From a checkpoint of a small transformer trained on Wikipedia.
Training: 171M tokens, 5707 steps.
MLP neurons of a small language model. Each row is named by its layer, matrix (up: input weights; down: output weights) and neuron, and shows model dimensions 0-191. Each number is 500 + 40 x the weight over its row's rms, rounded and kept within 0 to 999. Numbers have three digits each.
After each neuron's rows, "fires before" lists the tokens most often just after its 100 highest values on Wikipedia text that the model never trained on. A number after a token or word is its count.

L4.up129:547500464473545530540524478481472497473411546395526504538518418546497488490525449461469407508584508446461544479443528526429533473480451510428469469472484500471522423496536477491510466525496496496483505510512430519521547520517475422519534518557458545466530488451519507539508490462445547469515428548512563528503461498516501537598453443494495515579461458449501453420506517495541593532472525425486477422506501551481511460509500536521421510562531559504476477568503525504515480544504466538507485505531496608553502501421478541503519567491477498531560452463459552454539503526560485539
L4.down129:456489461531462481510468573540540542553509497529451504515499494407481508495581527530482518461482477546496509462453547590471497383513451472583536481538546529443440513558524537561485515529535519422475512528550525514506444492550581508515542545468502517416468525405482475466490565514518488463510498511533491543542454485497493509498536491510464358486562517472495525522542432461423505470433539510506517518526488448530515480545515442512486569490463470474448489457498461462534569538454474525474471552461501494452546409511456430474557499519532448540492495488527480495487586489543508530
fires before: " " 29, " |" 24, "1" 4

L7.up294:548478489491443510497541490482514473544499504513477523512495525573513504474447431492383458461542488492499528533554510499493478488421512469447513537449517551448572537460515441558532468461524475487527496480517481531549481481589448543461424487499529460503518436552558494612470586476467526515511493527491468487477469455458519499508564515475508529464494455533527534455415525489514591554492547483499477479478544452508455474475496447509492591492521519511426462480405506580502491507585521492414492458432544476493494447474485551559570510562507475480396449445530532464528491526510499493
L7.down294:525463418520556543417509578524516481461499444516554452529523550475518482498446571508389571439580547431498495515495449511464517452485475445497531550508441494458468503482536509520567516443491546518481492440508505421535534434477507445456501508574492513540518486463470521527509440543523444466481537514434528430528521494443543531437487532516489509507511499524506517552452499488517492499538458465440513499496576575505450521520558539514517530506468482497462504451426626486531554566511532509541475514519526538523559463497545416463496520502535465533513512463509578467533430469446457530
fires before: " |" 43, "." 6, " August" 4, " December" 4

L7.up313:481529463566492530577459523464464510528540465382463462518531511513520521546499482465544535506544525529512502566510505546463513538443533489480468468524464498485492459474617494510463510480439496565477566450490551593572498481543456484496414537508437497574458491459514555539521499485515507504563485518420545441473446489448503488480542500540455583468465471486465514495452495585480592460577470482500525452446489457479476518524470490451479547586489465478508462500456524487514450534525498450462539466439592449578466481493447538546506500440558526510501535466469517460444471489518486523
L7.down313:504449505432554486501488453514532488462439538543433535564495472486436529488541558543503513529443408488526479512491547451476507534515499500561529458520495508484495447411560459460487492531429483519527509497538535477566499469443471515495485548436553544488450475406547462480557523473490467486590465499417555511528472436469504532486584508507546518575505547469447547545479509499485480480515485455465573537461497536495545573623462544566519510508502497464476516498481456544459493580466540557516512505530505477495500528477404526451438481468470457545565491453506480498530563533464468452
fires before: " " 36, "4" 10, "3" 8, "1" 4, "7" 4

L2.up434:512509504441529474544558456496535440510470451410519507521469501483471449539499558541469498466526448471562484505525518525456510438573468520465523505472467435560609454623537529507540550561443497470473480525547457560495526492496501384490465519530497493468487539523590501486512483526470486467512547456476466472445498464505436509514553512444535387578449523549469514482557461512499484465483557477485517512477509463553550418511449495431490434517460529530504447494524497513495523515520468453536507521514533523487533578562524537479524485488471488536431464507489578457588491556511545494
L2.down434:515434468462483462532560386488586537448517501464468516434462545541518438624420520511576504517549511521483517490459571491456477516510455524473438491531515472550520473494429565476551526467479502497498519546515491468529543483542538502472479445505518500469508559554581511503526462540469503479502469461528481468478519490462460552482558491498499486531483576577492521523581489505456524465524564501491536557457474509431506557485498524461465457542469492506490551480527556518504455433535386438434453557520493502513523566474522556457543458523459503447407467475520530451496511469549464530
fires before: "1" 26, "2" 25, "3" 6, " |" 4, "4" 4

L4.up627:578495527511461476469533492572533516514534516491522543500494505565441524497493540537496467552471446558528489506463492510566489446463520453453446533511529507487510473531518515469390540527549519520498462524477540488464543461536463521378414522549495568481564554427439509558446472535452501440528504632522571500489526523568506456470406477527460443588494488500485477531468486484534486504458508471489463511538524506494517489415541551439486527520501480438439469527489511521500555549504474518502533504498518490586408562518527506539458518471440485438476547569531509521468449485503486537
L4.down627:489448410515464549509501476453482556523482518538508514579470481490442475498513514409472552516525444475497513484490519501536472488512468487508572453470522511451475510543549551472514525519528471480576553503512467497473479555450522493419529477554508532455458462496489523453524541532507592579503413534417494523510412479433525455482561512573453491549519496506483486468470507419571531552537504541523478568535483534513523407473517457494492456528484542489557493523507455483454491483488496431476570545427493500563502525527428502527481381505596503524489475594505489512536552459518460492
fires before: " " 28, "\n" 23, " |" 7

L3.up425:544463512506534467593531505523550563466468484537550533568465517465488507516473514485506511557535557502504496486452513492463490465510440508515502515477528476452552481543588514556509513612461495539533457465547515492518443428527448417504496500458455533400518554454531525437518500432461430550497498607524458501472505524474519476515508384534516550489489495505457480458498532552431470515449528484423506429473484514513478502515522471457429512501480415443533479452553436464434517488494472572543485504429460493518436525527531539569471461526530493479529481486511523420499548553522499543
L3.down425:520442438519491519539492587486490571425469525537484478471488496432564481563479475524560386512451514415504454527474546474424499495550462518487475468526536430514441495499515510571532461496455515499558490452567534454535530566520502449474491511464521501498538484480439455533500454490512483470476529436540497505555454518484519500497415434662470519516551450556459502464426449470541514533479528452462494517563510488437498491485583491518460532505513552504568499494519480508502483531481591512537520482524490485508437555478517465538484518481506566477579503487511509507546552473525499425
fires before: " " 38, "\n" 23, " |" 11

L4.up389:470504490506500486484524485445560441483524507516549521556534464434577499487545415479446531524494556494519540519483508448501506524461534486578557569436534431467561473433528531530505472577497487501443481536470544547485557543474465546505531438431449400463542452472562545540445500542508463470483450570484543528529502484512471518463508515480487480528482465532468540578466551553442504506441538531532492552526501495537507459516463478490450597471504475525495500499519441531551590555530501414416476530515495516525520487522417462529540463467507549410457450516459475487558519508456503468
L4.down389:498545477508514501463490491463520490476488501505572523550490532490522517493527454555483572576497476499399515514599512473553507468418538458477547478408493511508449448513518552502495535535540458532505506485498506428642481506519543466442509493443528500580512448516532487501443586500501492488531473552519392425497497450506439447483510490503470490516496528508462535521516482569510536527564467484492529492501535482493481445407503464492554486513533536459417521516535522494558481484563474477492559478531495485511588442506450495456512424459493508512399506594424468515472523519538542485
fires before: "." 21, "," 16, " and" 10, " on" 5, " in" 5

L2.up619:502498466498540463527462494460512469532501488430425484545508462442431522565555488492476535550545565504528472465553452506518532476559528528535563477425505487513513479462604522517492519548425502480455511523522539509520482465534541477540445573493560537506515477449511566417443536512467411481549437465489538472568413567484461450455486474455481473469502536505441527518458517506520488506472567470484514492458512440495467508521544484453405543457490496469491514461420440515410504467550506480521473581455517530490500447497504564564513441522530475492527543563482557494544573551452510482
L2.down619:452496542447503544454449471492526454460442461453517482509442469473507511473521531565482415476561548409433504570557502482401521513491459519532574523514517451411521473482562463554513496515493531491514514498477530534514513492528474509480468536456542520579529454484407599453495582521499567512518439537489446434581478469512534548545454518471548528492535475550486491484534530464539500519511487493542463534472548522499434500562493485530479476377473521558430540515507507572531520497525482505558469552456499475479583497536474557442509462549480514471430463516495485504461474517469483462
fires before: " of" 42, "s" 7, "," 5, "." 5, "'" 4

L5.up385:535463468448559481496539579479481465532525502516452575463603498427561497452522448474485481555510452504554484383508556488541487554520517441521452477400532447457496491497481596538540489536527440473541536514549420483448457454516428539567545537452508505499539478569503472491453514462506509528552525474474552477492475516524490547473529584465473464491526526538523461457486482511513497598482477490430509502598541424472505488532502525448498501526463611502550480484504438567505513505447507496530500521535484574509525480507514530528504458491472502514501477492481546560424515459474522465
L5.down385:484461564507549512568447467511517532528509483534451516532488448487537490483457515544472483464486564535506460520602503613469490462510504513480386518417434531554468506540500462525517444499515484447510463482496536497437473508503572505458446429501480408411467600464507446514538510526544444502482541461549538544541494531467525518439506482543483467528510492474534497544548511475458529448527513555516502510484536482483492476548470584483534535518523493440507488474473489476490424478515586464503521488473532529508492477493526601483546510428497441463513499614495535526479454470418525574
fires before: "==" 29, "\n" 19, " ==" 12

L2.up136:494450498513536562519552514508486538533485485506522510516544526510460526441614467495533491551549552488462554453515477473483466462483460515486462473472499467443522561517510588564461536515408452494490568462510490492415424465526512512490501525441492536525534470510567496469553499572506479478476573575517434541452520535486542490444475496565491587467469547463480541488484436555545500568508450496496367398443478480447475547540564460524466539468501517466475470491459503469491477521493483519528536460459422555501523486483525479446499500500470489423497501467482462607462506535526512503
L2.down136:530510438524489520545471464583501495484481475511450515494541585493510434468557517538484442478561536501568424496503495496548558520472512510521611517341527440507440513468499467477524443549470486507474471512538565473418508552484483479466504446529511523457487521518477514548501465506506563506487540522507483446522464492476530522459481520491441495449506461485562482488539548444516513482456484563414508465471543504492501533471489508502499485401485524466434498447485476507429470572506490516583477447498591520516530488480513471502586539488544494536546457449604476505518482539572576488
fires before: " |" 23, ":" 21, " Total" 6, " Summer" 5, " D" 4

L3.up330:488447438518515510527470527499550474498485478458461506460391493532422502530496530482498527558491522498534512493464506540467451511518524525514453512480531516404553449494443543509413475542505455482548534479526494472461509479462467477538419482558404563534513473538438553539449536565448500506482516494512554521476528525540474557472487445588497482485494526513567438477461522455511495524504554461506555466540558548492506528482445505481444483506562504456538528435588510496483524451547532567468481585439582518476510512478521531534508548518439427475476512496494615514427460471469537578
L3.down330:546481482607449488509491534600487431505496507521500487461438430512456488493509477437524485576556546513558501495518470512485473433532531523437420526567519455525544510471489517532418418436512480486539484483469485458443491514520512456519522518556458461583500463546593478571432482531508492519524577614487505495517470523518496468500473440573551475499455476502512473544423507482474532464458569468501601445522562551487511503474462467513542509474530461499471567473563537472489503507521471523492472489514457464531441481529479464488437475506456564557462478514498535487538417520511526530
fires before: " |" 39, "\n" 18, " =" 5, " (" 4

L4.up44:519491460566460524502467522538586496456587537529458504499479479470503533434525552510452508499448555478506488516463456599504500451526538530489455474554575516457503509462499445522441493490508454497500553478447458460456490473474488485477514502572528498504532481525493485518477423457497517391632441549552514582485552556469560512525449527519471520482543489555539514381490563470460510532491544535514523518429408424467508542507505488422480493506514474516483411471492531434485477546562477452504561481474514517458480553523589434527503504477476497462491520506496494524482519507528472452
L4.down44:502539476506457528513519556461514499522504529513459497557504441507477476389576520518426550489482568499552542482410489535431560497519510490495505463503575450553589456469503509390525512503543462427489485405518550488394549499495459534494514487513496457511542485599515527509492492455512519487572445467514563453478549490522516471483484446484491532470529519546443456491521484438438504510466553490507482456475450463495448491553510462446526515533522584506505557510550508489472498528565473501531580548496546519491468491539537406509526498549472477466583536517470408478482487526448508512
fires before: " " 33, "\n" 30, " ." 10, " |" 7

L5.up595:491481467549521555542460515445459504537460550460547497506510532453458452482467490433491485522546421498441545580485568517507460522515433427437488462461473526532397474475561479460493440428474428446559490507485516459532480475519462520562498526516504546459538513488496410539578504497467552531457499477542452472530506533572508494496480494492488519606539520520461507477563498511559511575546593515492476445465484460478539523500489513573432446491473542529457455523472552466519467544506515531537442525459558506479495472462569530472579542562524467502537482527511563493457455436528530497
L5.down595:490495578542469570500431481424595492493471499501387474566463503469573461605506435524507485490426488485427489542449554519445478502540502513494493491549465490519488591498497552526514575533518491456510554430493434448464501475555480478537564479483451474420516490506462496604549465529539579533550449508530539537528519450476452458468539465486507539490492567527463467503513487524468533522439519458546501467554477470533490507476455502466527443531497485522458527484518488477549530559438505504518552545503518548495493467446465514497509429517453447531494552474476488454486531488465604474
fires before: " |" 52, "." 5, " votes" 5, " (" 4

L7.up631:501469507461444609518512497416460450507573540463492490454506531564528470438530508402458494527565461513493525428464492471480469435493441476564478486465538527394539469543459499541534539478482466513484540523522532554458482489472489505499547515545461484434525484536562479472561563534525492546484557527546479542485533491560419543566499496504556495450509453520529563479422502505506466582542488482549429526532568454517499478523480498477446532473455521531576470473442467524552469526511487553436443439523485526504489519493497530590495530518525449462476504520492600471480525466491460447
L7.down631:449528499496509519499458439562423469514514500480513445517471459486522464537554521507482452455530534511488488484485466448515494473579450489499526389439516491585487500565556459468527539436516547499541510558455479472607512499489498509485570469463463520565551505479488533517530500464431435483509505542505497468477468509530554489524452547531504464518596456482534517433573474564442459518559588526502555453536531525505486531447534461496549446566549410505468490539497500549538518457491474508476572537490561466463528478522514438458458435456473530570551484503458509486460541493437426532
fires before: " |" 47, "==" 8, "ology" 4

L4.up290:482516558499594461538566493531491402484503499449466468536423477447465495448485575544542554581509453488501520494446544469550432512526524526531432473468481493481574532487438535519443472450539504509485500507482531485467505493542451510520485485519477480469474507449583515583518491620537509454446489531435538514491490489500522538490520476507496558569528517519494485427532517513451489618592494484508435471436484478477470501513512472535498435470503504474513518471455499473538527436525475524528534510543486522549449441518525504500551566553465446495495454553490576420429491410494516498
L4.down290:477496485502538486484498448483470453484511538489511559489462521470472498479521554490581456636504468492478483474515509439522456463503473533506477513460592415546478489536518537521455501507466485526442509493470479424458539464498424520546482443543546470477520480477532470557481479509500449535474539566486458508541511526447579412448611506487495496422526452489521494541497555470489535487504436444468484504508527600486508524488445441507517572594521522537491525495426478473478528455499523552545512448472558483480516503538400487487538540539609490437547455509493467554500570526517531498
fires before: ":" 53, " |" 18